From a checkpoint of a small transformer trained on Wikipedia.
Size: MLP 1024 tanh GELU, vocabulary 1113.
Architecture: learned positions, biases, tied embeddings.
Training: a variant of Muon for these matrices, 296M tokens, 4509 steps.
MLP neurons of a small language model. Each row is named by its layer, matrix (up: input weights) and neuron, and shows model dimensions 160-223. Each number is 200 + 20 x the weight over its row's rms, rounded and kept within 0 to 999.
After each neuron's rows, "fires on" lists the tokens most often at its 100 highest values on Wikipedia text that the model never trained on.

L7.up139,185,206,188,198,192,188,166,197,178,213,201,195,218,171,221,215,200,187,193,198,162,165,176,189,209,172,195,204,197,183,168,172,175,218,183,175,245,192,218,176,219,218,197,195,204,242,213,197,195,222,198,203,171,236,201,211,190,179,217,178,180,196,182,192
fires on: "o", "d", "m", "u", "ar", "a"

L5.up475,196,219,199,215,183,218,194,164,209,217,203,210,216,168,210,206,206,164,202,193,216,224,178,196,171,224,207,169,184,212,181,210,210,200,161,171,223,192,181,201,220,206,200,221,211,213,216,217,207,232,215,202,214,191,196,232,214,193,199,215,245,197,198,201
fires on: "e", "st", "ed", "port", "us", "s"

L8.up363,175,160,198,196,188,169,185,231,191,179,180,219,168,204,217,209,202,207,188,227,198,227,167,218,186,200,234,234,232,170,192,191,220,214,169,187,218,167,195,224,187,232,191,217,196,167,176,214,198,183,227,227,222,209,206,223,192,237,188,187,233,189,193,196
fires on: " or", "l", " f", "e", "el", " m"

L4.up603,209,224,221,216,223,183,202,200,200,218,197,199,228,164,185,188,185,219,183,184,178,184,208,238,220,194,196,206,209,202,173,197,168,203,196,175,196,211,202,231,215,151,176,184,200,203,174,227,218,203,238,210,215,173,224,204,198,190,234,187,204,207,216,183
fires on: "all", "end", "ate", "and", "\n"

L4.up656,179,223,214,216,209,205,217,228,178,180,200,200,195,175,189,189,196,196,209,193,199,193,189,182,176,207,171,166,194,189,204,165,177,194,208,167,213,207,199,202,205,190,196,217,156,185,174,229,189,169,192,190,186,171,223,207,156,208,205,190,197,214,229,171
fires on: "d", "l", "ad", "od", "t", "ts"

L5.up1017,211,194,216,216,194,195,220,200,206,202,223,173,236,241,230,226,197,191,220,198,196,206,240,161,211,205,217,191,185,209,212,168,167,205,160,187,187,207,191,193,213,228,208,209,183,194,191,197,215,161,224,256,199,181,179,219,182,222,214,184,210,168,177,183
fires on: " |", "en", "8", "ity", "4", "se"

L6.up85,176,245,196,168,193,220,214,259,218,218,193,234,235,215,175,202,176,201,191,200,227,140,206,214,179,198,214,241,187,219,209,188,182,193,227,224,181,217,201,163,176,197,215,203,227,209,209,226,235,203,215,187,195,166,205,204,168,179,205,184,223,211,224,212
fires on: "p", " b", " c", " w"

L6.up173,212,191,222,185,187,196,191,223,192,187,198,198,185,144,200,225,229,195,218,255,227,234,182,180,166,208,199,219,180,210,215,229,221,180,206,187,207,210,159,212,205,205,207,188,218,203,199,223,220,184,211,190,234,198,203,215,207,218,181,185,186,184,229,156
fires on: "n", "b", "l", "v", "le", "in"

L5.up276,212,203,210,211,203,212,197,164,213,243,164,191,202,213,217,189,198,170,188,203,191,213,199,177,184,186,211,145,178,239,224,169,210,226,167,213,224,229,214,202,184,215,223,213,178,187,203,237,206,249,217,210,193,202,214,197,216,203,181,197,189,241,188,239
fires on: "ed", "ec", "oc", "o", "s", "c"

L8.up515,179,188,256,185,164,219,214,202,182,176,212,177,182,217,200,206,180,181,202,221,223,215,175,214,174,174,188,157,156,220,165,189,185,195,158,193,191,183,198,230,253,228,185,229,198,209,202,184,209,196,247,223,217,207,189,226,220,199,197,219,200,254,202,170
fires on: "p", "m", "e", "h", "n"

L3.up59,164,228,200,167,184,221,189,223,182,212,211,233,185,186,208,215,198,189,212,190,155,218,169,229,220,193,211,193,213,220,199,150,212,207,191,214,241,198,200,206,160,215,216,188,202,178,200,193,192,189,216,190,209,176,211,196,197,213,211,176,234,207,199,205
fires on: "p", "ot", "ide", "b", "ug"

L4.up179,221,198,204,203,189,195,214,206,218,235,212,199,214,220,210,219,210,165,220,179,195,166,200,185,183,210,182,157,201,208,225,186,199,263,203,170,217,193,177,227,175,196,170,175,186,182,179,189,182,190,199,214,184,188,197,201,200,194,236,203,178,189,240,196
fires on: "h", "s", "ir", "ear", "f"

L6.up390,237,211,228,223,231,232,227,210,205,206,195,210,191,195,182,190,192,187,213,187,196,203,173,205,224,196,171,189,215,210,232,187,200,209,196,194,207,186,197,232,192,223,208,220,191,191,182,202,180,188,219,198,197,204,221,232,196,210,191,176,167,167,200,210
fires on: " f", " s", "b", " c", "pp"

L6.up540,249,196,167,183,187,198,181,162,177,208,183,191,179,170,172,181,208,213,229,190,190,204,197,179,184,234,200,188,177,194,210,225,197,175,235,220,204,187,226,220,207,236,201,196,193,211,208,186,189,187,157,202,209,206,191,223,191,171,210,197,199,186,210,216
fires on: " n", " k", "ed", " P", "am", "ing"

L8.up690,242,206,239,218,198,218,211,218,212,192,207,196,187,212,169,194,207,191,234,206,247,203,185,184,182,176,142,175,210,227,183,201,202,230,194,202,202,153,215,217,186,204,191,220,193,196,179,193,193,196,225,192,173,154,162,204,205,164,179,211,196,211,214,180
fires on: " s", "e", " the", " a", " m", "ed"

L3.up916,155,237,166,208,179,221,177,204,201,154,199,206,189,209,196,186,248,173,215,165,204,203,194,200,174,187,225,207,221,208,193,203,154,188,195,212,214,202,176,184,207,182,193,202,223,200,219,228,185,194,196,176,206,162,201,168,217,196,213,210,217,206,190,212
fires on: " |", ":", ")", " of", "id"

L3.up685,201,207,222,228,218,156,193,183,203,214,219,206,206,204,201,209,205,166,191,186,188,195,178,210,224,192,213,208,202,184,225,213,209,202,161,216,203,177,188,207,225,215,160,199,210,186,232,207,200,201,192,188,231,182,205,191,203,202,222,193,201,192,194,226
fires on: "re", "res", "ro", "x", " U", " re"

L6.up198,200,214,232,196,200,205,218,204,200,196,246,225,192,172,190,198,218,203,177,180,190,196,159,194,200,213,187,154,208,213,201,164,199,206,205,199,172,188,213,190,204,205,220,204,222,211,210,204,162,197,198,188,226,208,219,203,202,231,198,235,181,209,158,229
fires on: " w", "ent", "ut", "ect", "lect"

L4.up567,205,247,164,196,198,179,185,191,199,203,204,200,157,199,197,206,200,206,211,255,194,198,174,192,196,168,197,200,163,209,183,212,206,226,193,193,215,221,184,206,226,200,238,179,214,199,216,195,177,188,200,177,225,207,205,224,198,209,190,208,196,213,180,193
fires on: "it", "ign", "ug", "ore", "ing", "uc"

L7.up697,217,231,172,201,220,211,184,217,201,171,185,230,202,140,228,215,184,204,190,205,222,199,190,208,189,189,197,197,224,204,194,190,186,201,188,208,206,180,214,219,203,184,208,178,209,183,187,213,189,211,171,180,196,214,208,236,186,182,222,237,236,216,235,207
fires on: " the", " in", "ed", " con", "ent", " of"

L8.up592,201,212,218,181,213,224,188,188,197,207,207,225,207,206,206,187,213,179,191,173,182,207,213,244,163,187,182,195,204,209,202,154,200,222,193,191,205,194,171,226,175,168,187,182,191,201,199,189,207,165,214,197,185,185,186,197,212,206,224,212,206,200,216,207
fires on: "ed", ".", "h", "8", "f", "1"

L6.up585,197,199,215,190,208,149,182,241,180,185,213,205,181,209,183,187,212,223,196,191,221,207,196,193,175,202,164,185,202,195,206,166,148,232,197,195,206,175,219,219,201,178,197,180,193,198,190,205,199,212,176,195,196,193,154,199,222,184,221,238,212,228,210,199
fires on: "ed", "le", "ec", "on", " s"

L7.up371,216,196,243,219,201,197,203,195,214,196,211,181,208,165,183,192,207,161,173,224,199,182,217,184,194,239,183,180,216,185,204,199,192,213,216,154,168,245,226,157,197,230,194,214,195,172,194,234,233,201,205,188,203,198,207,189,144,193,196,212,211,217,216,207
fires on: " not", "st", "t", "d", "w", " "

L6.up708,203,177,230,205,158,195,202,217,186,186,238,184,203,177,184,212,224,198,165,229,205,230,193,212,184,189,217,200,206,194,223,160,204,202,156,203,203,175,219,197,192,200,150,194,176,205,181,197,189,187,224,196,147,206,210,196,208,189,204,204,208,182,207,224
fires on: "l", "h", " sh", " of", "or", "ol"

L8.up125,227,171,202,209,173,188,185,226,200,228,228,205,173,155,171,195,216,210,201,255,222,210,218,169,198,211,189,239,195,180,225,215,193,185,191,184,173,204,171,196,179,195,228,180,208,169,180,198,201,186,160,220,192,228,177,228,187,188,209,188,189,168,225,213
fires on: "y", "n", " E", "il", "le", "d"

L3.up203,240,179,207,180,181,210,207,180,204,177,193,208,181,204,175,214,184,202,164,189,230,212,223,222,195,209,152,187,203,210,209,167,162,185,198,156,195,218,199,228,219,212,182,191,182,215,222,227,192,162,169,202,191,180,213,213,217,220,192,199,189,194,203,196
fires on: "9", "1", "8", "7", "o", "m"

L3.up520,221,189,217,205,256,178,173,202,171,200,168,193,186,192,202,215,200,205,188,195,243,197,193,195,216,197,210,209,218,231,186,203,200,259,201,198,207,205,192,195,208,226,201,191,190,198,182,199,235,206,191,223,227,215,209,194,195,182,207,222,239,201,225,171
fires on: " a", " the", "ub", " The", "\n"

L7.up667,209,198,235,210,203,202,216,214,202,224,206,185,239,212,165,230,185,204,216,184,219,221,201,204,193,185,194,211,183,232,189,185,165,216,189,194,210,181,185,191,169,235,193,155,208,212,193,212,196,191,228,228,232,208,206,191,146,208,189,207,218,188,191,185
fires on: "e", "se", "2", "1", "le", "en"

L7.up727,203,186,197,221,169,189,209,210,223,176,220,183,190,193,200,195,233,189,165,181,218,202,204,208,171,249,225,158,207,208,201,204,200,207,179,193,207,205,210,193,196,193,190,195,154,197,214,192,213,192,232,200,186,202,176,213,174,212,214,196,192,211,204,195
fires on: "or", "ud", "a", "er", "s", "h"

L8.up641,217,198,214,202,193,223,198,183,184,205,219,181,191,182,181,222,177,217,189,217,184,196,184,201,177,203,200,184,167,218,196,215,244,191,178,204,174,152,237,207,200,183,203,184,215,210,222,228,168,212,196,214,149,175,215,214,209,206,231,193,230,147,215,202
fires on: "er", " ", "r", "o", "oc", "it"

L6.up775,193,211,206,200,201,173,210,212,246,206,173,235,234,169,202,197,229,208,161,189,209,185,198,244,223,233,213,216,218,220,220,181,201,150,197,180,214,220,200,198,202,211,196,221,172,142,213,218,200,203,227,180,174,203,214,214,211,208,222,195,197,219,192,203
fires on: " sh", "amp", " St", "it", " sp"

L4.up775,159,199,199,211,195,207,211,213,208,209,236,180,174,217,190,206,222,184,207,195,194,183,202,190,152,183,170,218,185,174,213,207,192,166,189,170,220,198,201,220,219,139,200,128,181,173,227,173,212,189,177,234,194,213,207,213,193,201,179,199,202,186,216,204
fires on: "ear", "ing", "um", "id", "ed"

L5.up570,206,229,193,214,191,192,221,207,183,219,173,209,185,183,196,190,202,201,176,193,177,214,189,208,173,206,197,192,184,158,183,194,200,214,188,224,193,205,175,171,212,147,183,214,179,206,220,154,179,193,207,178,201,212,214,185,194,209,195,204,175,207,201,205
fires on: " K", " T", "/", " k"

L3.up787,221,172,216,218,202,192,229,178,211,187,191,219,209,186,206,216,195,188,200,217,176,212,208,214,209,214,165,196,208,193,202,202,199,190,223,193,195,195,218,177,246,157,185,197,233,190,182,203,205,212,162,159,174,202,196,228,217,221,199,156,197,194,201,212
fires on: "ur", "in", "ing", "if", "es", " to"

L7.up491,180,206,206,180,208,200,217,216,161,217,198,214,178,208,219,169,198,191,180,223,207,210,195,223,202,209,214,215,194,203,223,197,186,200,209,216,236,195,207,183,240,180,202,212,210,208,181,187,172,204,176,194,188,168,192,202,184,205,216,230,170,173,191,203
fires on: "0", " as"

L3.up81,204,234,192,186,195,248,192,218,208,192,226,176,195,222,236,204,182,206,182,209,186,207,155,240,181,206,240,191,198,202,185,153,213,224,211,222,203,198,198,206,210,226,186,193,232,197,143,209,200,189,176,195,194,163,203,209,194,180,171,198,199,177,179,193
fires on: "end", "id", "p", "b", "ap", "iv"

L3.up422,218,229,203,216,187,227,203,168,189,189,183,204,194,199,179,192,215,225,190,203,175,210,208,211,182,178,188,204,195,201,211,217,208,159,167,202,195,200,186,200,211,200,170,228,217,215,232,204,199,210,218,218,223,179,221,173,222,222,218,217,198,180,194,208
fires on: " of", "h", "s", "c", " in", "ing"

L6.up839,204,209,238,190,200,210,233,198,184,213,196,214,198,195,158,199,181,179,210,161,253,205,164,207,198,197,171,181,169,217,242,174,170,195,235,206,223,154,226,192,194,203,202,217,178,180,216,221,171,186,200,190,203,171,196,205,197,207,192,191,218,192,187,178
fires on: "ed", " be", " f", "e", "es", " s"

L7.up747,201,191,173,166,224,201,175,197,229,191,209,211,166,223,220,189,170,188,199,221,219,190,215,211,173,230,231,194,234,187,190,195,180,189,182,216,185,164,233,208,201,220,206,155,234,215,221,215,225,188,187,216,230,218,193,193,214,222,240,172,234,177,186,158
fires on: "ited", "qu", "S", "if", " t", "ic"

L3.up566,209,249,192,230,170,191,217,188,204,183,206,217,185,184,224,219,223,170,209,173,192,216,229,180,204,193,203,178,225,192,185,194,183,190,186,213,218,206,192,216,220,185,143,185,192,170,219,217,181,178,218,178,180,215,223,214,212,205,229,205,244,174,210,215
fires on: ".", " |", "===", ")", "-", "\""

L3.up704,214,200,200,222,172,203,198,222,166,195,242,190,187,192,212,220,201,214,212,205,196,199,195,173,206,182,168,211,158,215,198,225,171,174,215,210,163,201,203,252,226,204,197,181,191,178,200,215,183,217,202,169,198,211,211,218,223,226,188,212,228,191,184,179
fires on: "on", "le", "ion", "==", "==="

L8.up782,224,212,186,203,205,181,190,204,220,172,165,231,223,164,188,194,204,172,197,172,208,184,220,185,233,222,191,189,186,222,219,240,204,184,185,182,185,141,211,255,157,183,195,178,210,202,175,189,197,211,195,184,173,208,204,172,225,217,214,193,225,216,195,189
fires on: "ed", "il", "on", "ul", "un", "ing"

L3.up261,210,226,173,194,215,213,206,179,205,204,175,199,176,201,243,167,231,175,189,202,200,233,190,177,134,184,209,158,179,185,226,157,188,226,193,199,190,215,224,175,184,192,223,166,206,191,169,223,222,259,215,217,201,198,227,189,185,211,210,194,203,191,183,170
fires on: "s", "ed", "al", "ent"

L4.up765,232,213,194,173,172,224,209,242,213,197,209,177,215,176,205,179,212,225,204,229,221,177,202,171,205,191,185,201,181,195,193,178,187,207,168,203,190,193,217,225,220,197,200,202,216,196,191,192,197,183,220,214,200,196,194,232,184,221,202,257,189,203,194,216
fires on: "ul", "ell", "el", " be"

L5.up846,169,185,229,198,201,225,200,203,176,181,200,204,221,187,177,221,211,198,225,224,209,194,209,222,184,203,174,161,200,232,198,157,176,178,212,186,163,228,202,215,228,172,235,205,171,181,193,215,236,176,195,231,219,207,216,212,181,196,178,245,201,215,198,191
fires on: "ist", "l", "ed", "iv"

L7.up128,176,221,177,196,212,194,186,168,226,206,205,204,193,196,199,197,265,217,190,181,200,197,221,217,187,194,239,188,190,198,173,205,188,189,203,216,249,194,175,173,238,213,220,219,233,186,176,192,237,202,204,197,183,200,196,224,185,183,174,190,203,189,207,170
fires on: "re", "al", "end", " o", " f", "ure"

L4.up516,170,231,233,175,166,190,211,190,216,211,225,197,178,185,224,197,154,225,224,193,227,196,224,237,178,226,199,189,188,191,218,198,217,213,175,190,197,200,230,225,224,196,246,198,188,230,196,203,195,208,204,187,215,215,188,195,180,217,236,192,216,200,201,186
fires on: "3", "5", "4", " -", "\n", "7"

L5.up494,207,167,210,171,214,219,195,181,220,198,204,213,201,173,188,175,199,201,218,162,204,173,197,212,205,200,207,213,211,177,206,192,198,214,177,163,194,205,223,221,214,256,178,230,245,213,176,216,194,181,200,189,218,230,183,187,222,202,207,181,195,166,196,199
fires on: "ol", "el", "ic", "il", "h"

L7.up579,208,199,190,194,194,209,229,214,191,191,200,217,204,195,161,172,217,172,196,205,190,222,195,240,211,178,198,229,201,226,223,201,198,195,179,166,234,201,201,160,210,197,209,212,198,177,186,196,204,204,197,200,207,174,200,211,191,196,186,187,179,190,216,222
fires on: "an", "9", "it", " as", "th"

L8.up668,178,167,194,182,212,227,190,183,197,198,217,205,202,166,207,233,216,178,189,205,223,210,202,214,203,217,179,206,163,192,192,163,203,209,192,182,162,217,209,219,217,182,219,184,187,217,221,200,180,191,186,197,214,209,191,202,161,197,191,201,228,175,203,230
fires on: "m", "ar", "is", "em", "l", "ed"

L4.up823,241,207,190,191,176,209,222,162,209,176,192,204,166,201,162,188,196,218,195,215,202,182,216,191,224,191,228,182,169,203,199,216,209,181,238,226,211,184,225,193,207,217,191,189,185,194,144,190,178,199,183,198,219,217,225,178,176,205,194,186,229,221,187,203
fires on: "ing", "ak", "ver", "ran", "ud", "ed"

L8.up398,206,199,205,209,192,138,202,203,218,241,193,173,148,182,179,201,220,183,222,221,192,199,211,192,188,216,227,179,198,201,209,185,233,240,174,207,185,190,206,197,195,181,209,195,218,210,224,228,216,220,215,160,217,216,179,247,192,208,247,169,201,170,192,203
fires on: "w", "ro", "al", "ic", " is", "o"

L5.up425,168,217,233,195,210,200,215,175,181,167,225,207,185,211,218,233,198,190,232,189,218,184,199,206,158,183,209,170,143,184,178,213,197,208,194,191,244,176,197,226,227,214,157,157,205,183,221,237,211,211,180,196,203,214,251,209,204,183,171,223,209,199,210,200
fires on: "ing", "ed", "ame", "ome", ".", " was"

L8.up428,223,197,227,219,206,174,169,165,188,218,193,205,193,170,159,205,227,197,200,219,211,191,172,210,212,199,195,223,193,192,226,198,218,191,217,219,177,185,234,184,193,188,232,192,188,179,169,218,194,215,188,222,204,183,197,194,234,216,178,220,203,178,198,196
fires on: " to", "ill", " V", " "

L3.up711,215,206,212,207,206,195,192,180,212,215,150,166,191,196,223,231,209,182,183,226,207,168,180,218,180,222,228,209,182,168,142,223,250,177,176,216,181,225,204,204,178,226,192,197,219,187,193,195,200,168,240,194,185,224,201,192,203,229,208,186,218,207,238,178
fires on: "ive", "ary", "ach", " =", "igh", "iv"

L7.up109,187,226,201,198,202,196,192,186,242,212,233,228,171,199,140,202,197,180,199,213,201,172,206,171,178,206,185,195,205,202,230,200,210,217,177,193,167,192,204,181,193,207,226,183,210,192,166,238,213,221,189,201,192,201,190,235,223,226,186,193,199,182,209,210
fires on: "ro", "ub", "el", "o", " T", "A"

L3.up529,185,185,205,179,205,221,195,223,222,189,200,197,237,186,201,184,148,188,183,205,192,174,178,214,245,212,167,206,204,189,202,152,206,182,155,193,189,213,183,204,205,185,182,224,222,209,151,207,196,223,236,203,214,204,192,207,231,212,246,168,208,214,176,227
fires on: "\n", "ing", " by", "h", "and", "ic"

L6.up627,212,195,167,199,200,212,185,187,174,175,202,165,197,173,185,176,203,171,197,198,192,170,181,202,211,194,165,205,175,212,182,248,202,193,195,203,187,221,218,216,203,175,176,199,243,171,167,204,206,213,210,197,188,185,242,185,225,214,181,181,209,175,179,202
fires on: "t", "at", "le", " with", "ion"

L5.up965,145,213,193,188,193,203,217,191,174,185,194,221,195,221,194,167,203,173,201,169,181,182,210,212,199,209,172,239,213,195,208,210,163,197,212,221,226,199,232,201,210,180,218,204,235,209,199,218,203,193,190,186,213,194,204,196,213,149,194,211,205,175,220,167
fires on: ",", "ical", ")", " (", "ial", " of"

L5.up685,181,199,185,209,183,190,208,183,202,212,195,190,214,162,224,209,194,215,209,233,209,182,182,166,172,220,212,194,186,169,182,239,220,185,169,220,183,181,190,189,181,226,212,214,210,205,207,155,214,199,179,169,183,190,143,206,178,214,166,208,186,183,239,222
fires on: "il", "ic", "ro", "iv", "ive", "ad"

L4.up339,214,224,218,178,185,206,214,217,206,206,197,153,213,172,169,229,221,205,175,214,199,201,177,198,198,224,219,177,242,201,195,156,203,191,197,194,178,215,206,194,249,185,199,199,199,236,164,178,185,168,196,200,169,204,215,185,224,162,213,182,161,185,194,238
fires on: "ly", "h", "ut", "ro", "ol", "ar"

L3.up2,199,193,173,189,177,167,216,203,248,213,186,220,202,152,173,228,199,202,191,220,189,180,211,202,209,213,202,194,187,185,194,193,221,194,198,235,187,160,221,218,181,198,210,192,199,220,185,242,227,234,170,178,190,194,174,212,224,210,214,194,223,180,224,182
fires on: "ed", "ing", "ion", "al"

L3.up994,212,222,172,236,210,167,221,161,213,209,196,208,227,209,203,180,211,196,207,183,171,184,178,196,174,174,225,199,256,194,189,189,231,169,175,181,193,217,229,242,212,187,213,190,192,197,206,240,217,202,204,193,187,200,218,152,205,211,185,190,225,213,176,213
fires on: "on", "is", "ld", "igh", "===", "ost"

L8.up141,222,202,201,219,193,205,210,234,188,198,201,198,187,188,199,232,208,208,190,203,186,204,210,205,221,154,193,193,163,220,194,205,217,190,186,178,200,181,214,187,187,198,170,185,210,212,206,204,194,187,207,217,213,181,209,214,204,207,244,189,188,179,215,231
fires on: "r", "p", "t", "er", " p", " ar"

L7.up205,217,236,202,207,198,200,204,218,210,204,183,225,192,178,210,196,221,226,159,192,176,243,188,202,165,202,214,151,215,173,191,169,192,214,200,162,194,194,234,199,216,225,207,185,206,206,204,207,184,173,205,213,176,195,208,200,230,184,203,191,160,188,164,213
fires on: "ation", "ent", " was", "ion", "ect", "and"

L6.up838,191,251,223,184,184,196,194,184,214,246,183,240,193,188,176,201,196,182,193,183,211,222,203,226,193,211,180,226,195,229,221,195,163,168,180,171,209,225,224,207,193,198,160,199,195,226,218,231,179,204,212,222,214,171,203,186,219,223,198,205,213,202,221,204
fires on: "it", ":", "im", " of", "s", "ts"

L6.up382,230,224,206,199,193,193,229,185,192,183,176,261,199,221,206,197,221,207,152,198,169,200,211,192,154,226,209,192,188,176,222,224,210,191,217,182,164,186,195,203,197,222,200,208,203,217,192,200,212,217,204,211,213,199,201,212,169,235,234,204,166,202,184,176
fires on: "c", "g", "ed", "at", "t"

L5.up464,139,216,220,180,186,219,210,215,215,190,202,194,170,213,206,195,159,232,209,212,223,197,205,213,183,191,174,264,192,192,237,198,166,208,193,176,220,212,213,195,206,211,223,184,224,206,220,216,238,191,235,223,190,214,196,190,213,196,221,200,167,222,228,232
fires on: "u", " also", "\n"

L7.up566,205,172,181,186,208,207,189,175,178,202,174,203,184,157,228,204,205,215,189,198,187,195,195,201,203,187,203,229,181,211,195,196,165,198,230,173,219,206,187,205,212,214,200,218,182,202,227,196,192,238,218,181,162,228,213,206,200,187,208,195,168,168,224,197
fires on: "w", "ar", "d", "it", "ong"

L3.up150,162,197,217,185,184,197,206,208,191,211,201,224,203,156,213,176,229,201,162,206,233,190,221,151,224,182,213,177,181,147,224,141,192,193,200,217,153,196,187,217,189,219,182,212,219,179,222,175,211,196,234,215,206,190,200,208,208,197,213,209,200,208,184,253
fires on: "el", " also", "e", "ame", " be", "ill"

L7.up489,223,195,197,212,175,235,209,171,215,211,200,201,179,195,202,186,192,197,211,221,195,234,208,191,194,174,216,208,178,184,200,234,195,194,195,225,213,215,201,246,175,203,186,213,164,211,197,198,210,220,190,217,212,190,191,224,190,194,162,206,201,142,183,172
fires on: "it", "ed", "le", "or", "ing", "es"

L5.up318,240,198,218,215,225,214,201,160,177,209,152,198,172,180,187,199,188,194,160,176,195,196,193,210,168,240,175,181,192,195,205,219,222,205,206,212,202,193,169,190,219,214,204,193,229,239,224,196,205,196,217,243,208,176,220,173,163,179,218,208,205,199,193,203
fires on: " which", "at", "ough", "v", "t", "uc"

L4.up499,195,163,215,206,183,208,230,178,212,224,159,198,211,202,193,172,182,176,193,218,200,254,214,222,206,213,179,182,154,209,171,147,155,206,174,187,179,226,190,207,241,221,193,180,221,210,204,192,213,206,201,180,204,194,219,234,214,213,198,219,165,188,208,191
fires on: "m"

L5.up828,216,218,233,210,184,232,205,212,187,214,183,200,176,240,169,204,217,197,225,188,187,221,205,186,215,222,173,184,237,221,208,177,238,219,181,170,235,235,208,223,226,184,206,169,219,189,199,192,217,202,200,192,154,192,164,213,183,248,209,219,227,197,208,146
fires on: "an", "ie", "e", "I", "ant"

L8.up728,172,206,200,214,194,220,168,241,191,194,210,173,200,193,235,211,204,195,197,202,194,209,183,227,199,183,194,167,221,190,182,172,212,192,234,202,229,185,220,204,217,233,208,207,227,172,205,236,237,220,192,209,199,199,211,219,192,186,207,201,171,217,212,188
fires on: "ec", "|---|---", "p", "u", "ol", "iv"

L5.up0,183,177,163,224,229,178,206,208,155,181,164,214,195,189,208,220,217,206,200,228,208,206,161,185,172,200,205,163,201,203,180,233,171,201,179,185,209,157,198,212,202,206,219,172,204,233,193,183,196,208,217,186,210,187,171,199,179,185,208,197,204,199,193,182
fires on: "ant", "ow", "al", "ot", "er"

L5.up716,218,206,190,169,221,211,186,275,213,201,196,230,232,220,193,189,175,199,210,197,210,195,207,215,220,204,197,215,198,226,188,195,209,193,190,193,154,216,216,180,185,229,190,217,206,220,168,193,244,200,216,168,196,166,190,159,214,179,222,208,222,190,205,221
fires on: "ch", "\n", " f", " b", " de", " c"

L5.up872,204,193,208,186,178,227,236,187,208,191,205,209,218,213,197,185,187,197,195,210,180,204,182,191,207,235,178,186,185,187,210,212,201,185,205,196,196,167,201,202,199,206,176,213,207,240,180,169,218,197,182,192,172,191,235,222,200,186,162,212,246,140,195,216
fires on: " ad", "ing", "ow", "ong", "ter", "le"

L5.up367,189,230,222,228,224,213,207,188,185,207,172,210,200,190,195,242,191,237,225,177,219,187,190,201,174,209,198,177,228,205,226,186,202,225,184,180,203,199,177,185,237,179,205,177,212,202,222,208,164,214,227,171,198,194,210,223,184,210,262,254,207,210,206,187
fires on: "ant", "ational", "out", "ed", "ent", "ue"

L8.up1017,179,209,201,200,223,201,195,188,192,160,226,211,186,217,188,215,218,171,183,201,192,204,162,189,213,188,221,235,210,199,200,214,153,223,154,209,192,165,196,172,201,200,217,227,204,238,195,174,174,174,213,195,210,204,155,205,202,204,205,215,248,194,202,207
fires on: " of", ":", " t", "I"